From a checkpoint of a small transformer trained on Wikipedia: vocabulary 8192, no biases in attention or MLP.
MLP neurons of a small language model. Each row is named by its layer, matrix (up: input weights) and neuron, and shows model dimensions 128-319. Each number is 128 + 24 x the weight over its row's rms, rounded and kept within 0 to 255. Numbers have three digits each.
After each neuron's rows, "fires after" lists the tokens most often just before its 100 highest values on Wikipedia text that the model never trained on.

L4.up119:095094149125116109113119130142122117117141151152144158140120170118102145156125153139118126146120147152112139127138102163108107134107111111193136167159132136137074139141076091107106124117148167122085073138122123094161111136131093122133084145141118148135115156144124120095102160107124068098143143140133119109157118116142154126088158089142083113121105177118134115145110132112108145122138147129116124127124156168145113177139111125124082114155125108076134137124131147111117148134102106094131134103097134180124086107079118107160156096155126155077172110145118096125109147126129124137
fires after: ",", " and", " that", " but", "m"

L3.up390:162093124108102161125149142141135121106120137069083175104135120165146169121116167128134153137116135120109123125108169131106137154149140152129097106089126100127133136144162124188084115109182122068150093145130071108135092143127112136152119113114130101110115154108167184155133135163122133130105151088124121148123136144110087133127099139144145161132097132104145154122149127098145170079088145094130093111089111135152127154150129162122139117101120139166105143122095092128085087147138090155174144174114088111128145124140087125138141129110114120147142129182132102147148127139126120161
fires after: "–", "-", "k"

L4.up1103:116096139126145162108094160101131083147113142152140122108121119057099117163107165140117106152115068126109166135152138124154121161100068141161076143119149163147087098115112144115135129173110132127081096102154136141139115153155123141146135123079153159114097116102127136104143110118133147141118130131163105093123158133115113118133142118095126129144079123108115142091134137132106086158118102105142125126120123174145164108112112156137093154112153134136138175157132145117091123157123116145129131128130125118141133116100148160131112147119119141157173189148116162089101117132102102113
fires after: "'", "-", " We", " we", " I"

L3.up1043:186121125139114114145136167108108168128153110188137140102091128136088117107108153098118137089159130174115124143081138087135124094148111121123103126141115096137153128115121124138118154107131111075106118118106135088162114135147114132068127164114126115142154129168117099120146132092153150128107133071137117141129063145157119121191154104138085187142101145120139149115135124101065125162119124120160132142147125162129114124114134145095126117130153111100120084138134132152116108147153145148160111150117117126153167156113098124117138164145145070116147157095105139093118189118131158095
fires after: " 1", " 2", " F", "U"

L3.up135:119159075136129114130124132104170149130115181108148164132165097103155128112092177107116124099184159124114177109133121097155154133140138107152111131106105119111122118105133117132118113110140169128104124135144137150152116133093130076095117116112100124114137143140162130130137111152127166130123178105093115157149116107150112144178124139142141117078135155148078114141101100126111156149101176146178094129120155135182122140112140113152125156132151142134163134153153166129100158117097126105108092130130153147133124115178167146128145119172128113156095120173123163131142157142125145116
fires after: ","

L4.up1064:133143129094134143120150092124104140154142113103144173111120122121149130159116119146136126113081108159112144070165157144132117100128179136126167130125117135114101101125070145149113149144094161159084106107130108140130130143066152127158105085108115111127159129104116150117109152138119125154102130112157117129109151146092125133105118113119105074106156129155085152149163132125125104144131126116157108141112111113127159103141146131116076150157112123115122127147080122118107125136120152131149132165133155115124152101095120087133129085136135147143081146127119126142120121128126126099
fires after: " the", " a", " Ad", " The", " their"

L10.up321:127150122103129110158093143118125108094137107088181159115103127149127123164135160116095168129096144108159140097173137100163148149110149102140150144143114145129141174075081135109107128157113115107132145104123116142087128113147158158139109162117180122135101134142100131140132173156102146145141147111142129106099151107172122102121137159120106080057166111082119095137139140129154146104119120169106147111093069135162093105114078166125142143150085094178109138116143147149133119161125123117141133145076122123118096140135139131113190136121117130138108106144146120154106157145116147122
fires after: " |", " /", "–", " a"

L4.up963:116114128133155154116124156140138134090096119135174138103136148134124127124119148132134118146144119128097117111155120137125139165077124118165124111165081141100097126148134132104105129126108158103085133122124129134091141136122127124144128088124161132124166160174138114140144146121141114118160133072137135113092147099146139204129117113140106139099170143128115086096143136110128151145121150121150144139115112159117152117144098159118145153095098098101151137089153121082111139148135110138151093145103148173112146128138107115112137144125121120137167162110083135164100124135161119136
fires after: " the", " a", " in", " into", " t", " D"

L4.up353:093124130121116123129116140093100158077127120105084128106148124090118108132097060130145132112089145109128144127179160163136103109151135069090123125101088076090122104145141126146088171138097162140132115106141096137131142131103157152092152103155134163119132113105171149153132146156172086157127146138172121139091154148128105105102088141106138148092122155108085096133178164148141134153159110110129144129142069124135068162135115085137162125142085088131177137134163150098130136107154093139152070154122139130110098133195126107141102137108138142112116141167148146104128110111183120110
fires after: "=", " (", " it"

L4.up873:145121135119165126141079091103086125138112095127129114129073101164114190130141171171098131148111070100116131143103127118090130115105136122172140122123110135152100170144142117095107147132140124121151106114122158101106174146124160120118163141122142149150131149154162137124124107128114120110129128125126135126123124135165123149130132126103116148121115052128124172137138075173145133179113093142116115149120079147124102096104129116171154135109174095104119157141140096067108125122159105136144145094143131130123127091088152158105115128121124140138114146086137125134151132091157139121
fires after: " in", " In", "In", ";", " On", " and"

L3.up589:129133099123132118087119097135132151137170145093157146103111134104139128136153097129132130125103141105138104090120117089146121150110156118124122120152169164135148127151109140157130115080171083132141099135073115171124107163149110113110124129122131102126155129130179156128103118119122143146139135113137137122142163105084126107110067135118102155082134109140118121135155133129091108153134089135161092152155178163161169136177159155115157173159144136164158135129160155111137149155142117172122106127147151086108144066054141138116104144135150115103088109172117083116090111079064127132
fires after: ".", " age"

L3.up1097:150144140133102123152180162101110141125153124162102159132141094131075154148092155086132096129111125134116136089087163116146126083139144136119154174144105108113117110143131156147125164115094136134105083128143135166145098140102123156109130109161135150128100133138145169137093108129095123111136148095125081130154135115112142142082131131156131141139124106157088132148113104130110113152125140104134129142121141136161132196097149119110081119094111072131106123106103112127143139161146180183139118109149124149093132119103114148074129141102129100133146092142129149159138120116134147158
fires after: " G", " Al", "Z", "'"

L3.up107:161116106141108192096148150107140130137140089117151185145126128095130107112126115116117168111156131101088129126089138068157092148211089116144156168132173146159137143144103115180149123138102106152088105128159134156189097105142100144144107172142120169121160138123107110119163108098167158140151103110111153125134097148108094151122124179116139135119164107124128165098119092144152139155149099142109123157126137105130138130135111083157132115128090145145110159127105143133146163179126099123090112099114121064123122164133130132059102113093150126125151116117123147134171162115166163127
fires after: "=", "%"

L4.up678:149137176079130150085145121152165162142148148110104142103121092141185167137114131169110160134112152118143155092147146122171124122132107094129116118092123129075124174117138127170148134147099112134148094109168143128157110115144122135144129124129131129159109173153133124101150143174107148116114119098150154114128160107157143095112126136132121133127112122119122146116145128171093125156128151133111120160136136125132174182101069126125092140135157132152129092132122163121109136123132149141181153128140142108066164094131098152122166143159139149111126116119097123147126151132095160147
fires after: " of", " as", "le", " was", "ec", " to"

L4.up1233:155119140153108146121094133123091149157106139130129124145129120130119123107106076093114125095100084111114149168182116121129132129121146111133069108174124098121158144135131175132126118135117081131129134099122114182118090198136158108171141113171159106112143081127105071138131146137083131144154143145167157110146112098067138121116153116090093133155108134093141128117123118174082147159151123112087099135190136106150106167140114112135145098110144163167147117123110142148174140151149140136116114137149162140080146132165126095116099126113108124144130130167117111079117107224103113111
fires after: " (", "-", " \"", " 3", " adj", " un"

L5.up746:118132113140165117125103146138142118186128114179123098124103123126099120124141170176135130104084115117098170113083094136131149103115146101119119124104138146095154129130113158135105124134117129091110099109133110126113158156142147116151118135092125071116143143140137154081132115138152149169155096100149112112134130108121104151155113175101098160131145106146101100124102115122111137082104170145089137140119126151117189137137116092131182123167132137163164123170143154091119142071125114130136162125149163121162125134118147157185180149111170105123102118131145147123130113149100149133
fires after: " 1", " as", " 2", ",", " 04"

L8.up415:098124132136118104114118125124143115140136116143150130109092126178131094095074128127094119147106147076123107111093121124122134125137106165083151109116145113164127125138152140097098105079127142111164142130130176111131152144138119136107158132171148158102087138146121139105140138079144098145135121118157131115147119143132130148150103138155129089123153101135104117150136136134121098115133172114113138136094117135143138157110133087075148153140133134138133143112138133158156119166109106103118094123117087131095118148104126133126186120161150148117129102093122134130113139091140154150
fires after: "="

L8.up717:176121123126147112110133113147114174123121124128096147101127150170111127126128113111104145109091166099179109121141104110120105180138101168127120138129098154142101117093119096145128141125148163158101120148147143130172094127159123142102143133142148120107106121151083176098132135064124159103130144162096139142120157126135122110130129102135101122096102137128128141108114140122167130135128123091113083082097129127112126153136113145121116166158150123160133141100100146109091159108106111155085116084108143135111195103127142123155176159150103168143128114152151126103124143110150113144
fires after: " on", " in", " of", " over", "'", " and"

L5.up31:146115113147135143139104134117117130106099101074118153103101114118111098149114145120126164093163128119122112161100134119121137167142105138136165120140137128149088119174090106146122125131140130130133135144160098127134138106172144168116141152147119104061116141119162178114156180133138119161126124112120133124125110116126126138111098098120080110144062195168087109120133094163146129144168134130179172146163133134132109106131147146126177145149140165124135181139148120138146153132112116131111119115092105135125098188107181119107161116121145117142108135141092152153134098121140106112
fires after: ",", "=", " =", ")"

L4.up317:100113104111139112118146094154125143139153112123071103132170114130070103123134141137151117128099117128174120093103091151095123107143123123136113153116143116158144145119127093107132120109136088100167107126133123101107140101158164105131141138146148086107177157103152181117168130148150137185134132119133098135137123154174063114121128107174132164131113132135155153130160139116149145141141136155123127116083165136125182142062121113141118125113148152149164141085108154188164091122130118100159062147126122087098115128099150101122098136130097147127136135133126106106160132127108157110
fires after: "\n\n", " the", " in", "="

L4.up516:138144145107189149143133111153116107079126151163089120130089156155134149149126137174160138117144104131127163136140144082122117145145096100089139119117141114109159109127114134130095129159119098091139148156139098175153121124110144149139080110136193158158132081155091117108110108090136148146128150158162119118119090078116158106097115149138110077121151158135130139162134103158139151072150112140149140113079109125131119147139130167150138153118144099115114101149145088152086132142124161093078157141121093151115153121109133108149106138112168138161133132138091170134133096134138103096
fires after: "'", " M", " U"

L4.up661:151101128122135115141130149146087115114090154168157145128150132145111135077174119121173122140102168056126145128119151088110139105158117170152140144092074132126115142144134144111139136124104111151130107126132099114125124162140134109137141110105138118128159080135157102130134087122104175115091102170166137135146152167125133148094121141126142107151120097122149142175112144134120131096140136131072126090138147147127112153088089135108115152160166090131127124142134112118118076141160131095073146127165112100125156123101128150108138184130101141091132092147109117083132145097128117117
fires after: "'", " in", " is", " of", " was", " the"

L4.up598:156101104110101079165164119163171163143128161135178128126152145167107126120105133121170141106140120151112150095066091101184130147151155129100142114125178118132084121124123101136135119115162121092097133103140120135152147143131117108127075166101128157133110096164131137124127119135132156129104151113087130081131166082136189110153122113169123160105145149108111144117095155172146147098140140134120171163118165139161157124119125150139127150174127126129157132138140152149122070115149098101166160135129108169141101108127133144153108094126135119107110109094163094121101157113142111101
fires after: " (", ".", " On", "On"

L5.up7:135095122125124137154136127164122139126159116116129128137094140179110123125093138085138120103083167122125119082137167112134144090120115146107124109167141121142121133109176137111111084104132155087126118105122102151127118091122149133125128157119139135130134137099158119090169180126097083141142125147149120121131126127118115205117096114145098123123135082162192120152119166169159134124141143108101145146138097134163116123114132139165115098127144132114126161080092104111102136124113100153111161130142086109170160112113102092166136124125162136168158115157164150123115109156122140124
fires after: " the", " a", " on", " in"

L3.up1191:061099120145140127147108092122107143125100125154183127142103094111087128107093135120133114172166179088148132098122127109147148125124098126144158157117145123131103143121196156130156142121172141156105124165128076134115137142133132119150094102137083087114160094133091102084138087113120143107126085156176127133138162118146092124137106147171154152118121131133131124146154153123147158133165114157141119125144187162153104142076076123189126160111102145125087167086127159164126175148113139101123125101129119115096106130087124144131159116109091115135110170123172120118140145186116154111
fires after: ",", " to"

L8.up710:162151159141160099100113110124192154183152105121160144110121092121113137146128149169172138135142123164138156093128109084135129118174179132081103160117106104123103093155141107133136179153113125147130117122137133135125148124122146119105112113109120096112113133084099109137137150142124117155157135135158148110098145121089137093090106127114128132160148120143121142140148112120118101107117081154092104133139123140129149092147123127070132147101163117153120131174105104120162137149135086099112118158116161139138137137130163136125109159113109181160119071108107084186124143107113137121
fires after: " to", "=", "\n", " In", " in"

L3.up1092:114153110120122134148189085145116121139132147114158102118159120117165147166152125155116088114136143135084156108138109128161119118146190085124120150123147103120110151110133092125130145119119103154144121151132123107191177123153142142085079153105121145102128117138135127141144105172167088141122162117094084139102113137103161098116085118166123104133101131090087155143129122111130121145064138125135210099125124166107187128112156179173104117122124119158139126152183160155164150121146118120156127120095138130109128128118093130119100126138121158139121127194103127116125122095108113136
fires after: "."

L5.up309:093142096121125142131101101083120115102132105141125157150156153125127108142179132119109104119092138103134162123106161082126159113129141108177116103133179110158125137143121145133084108093154139147102084182132132108120142123099101150103114143115141087126119133169116143129133155141173129134110126174092127131165082145080140164128119131131120187141147140124120153147160115128140116115106117121132117139127172114154107166136120087132123115169144108164142145171098111126129128133126108156131107145143168124122094133153177175137129141120130108133131137096133126106116133102168138129
fires after: ",", ".", " September"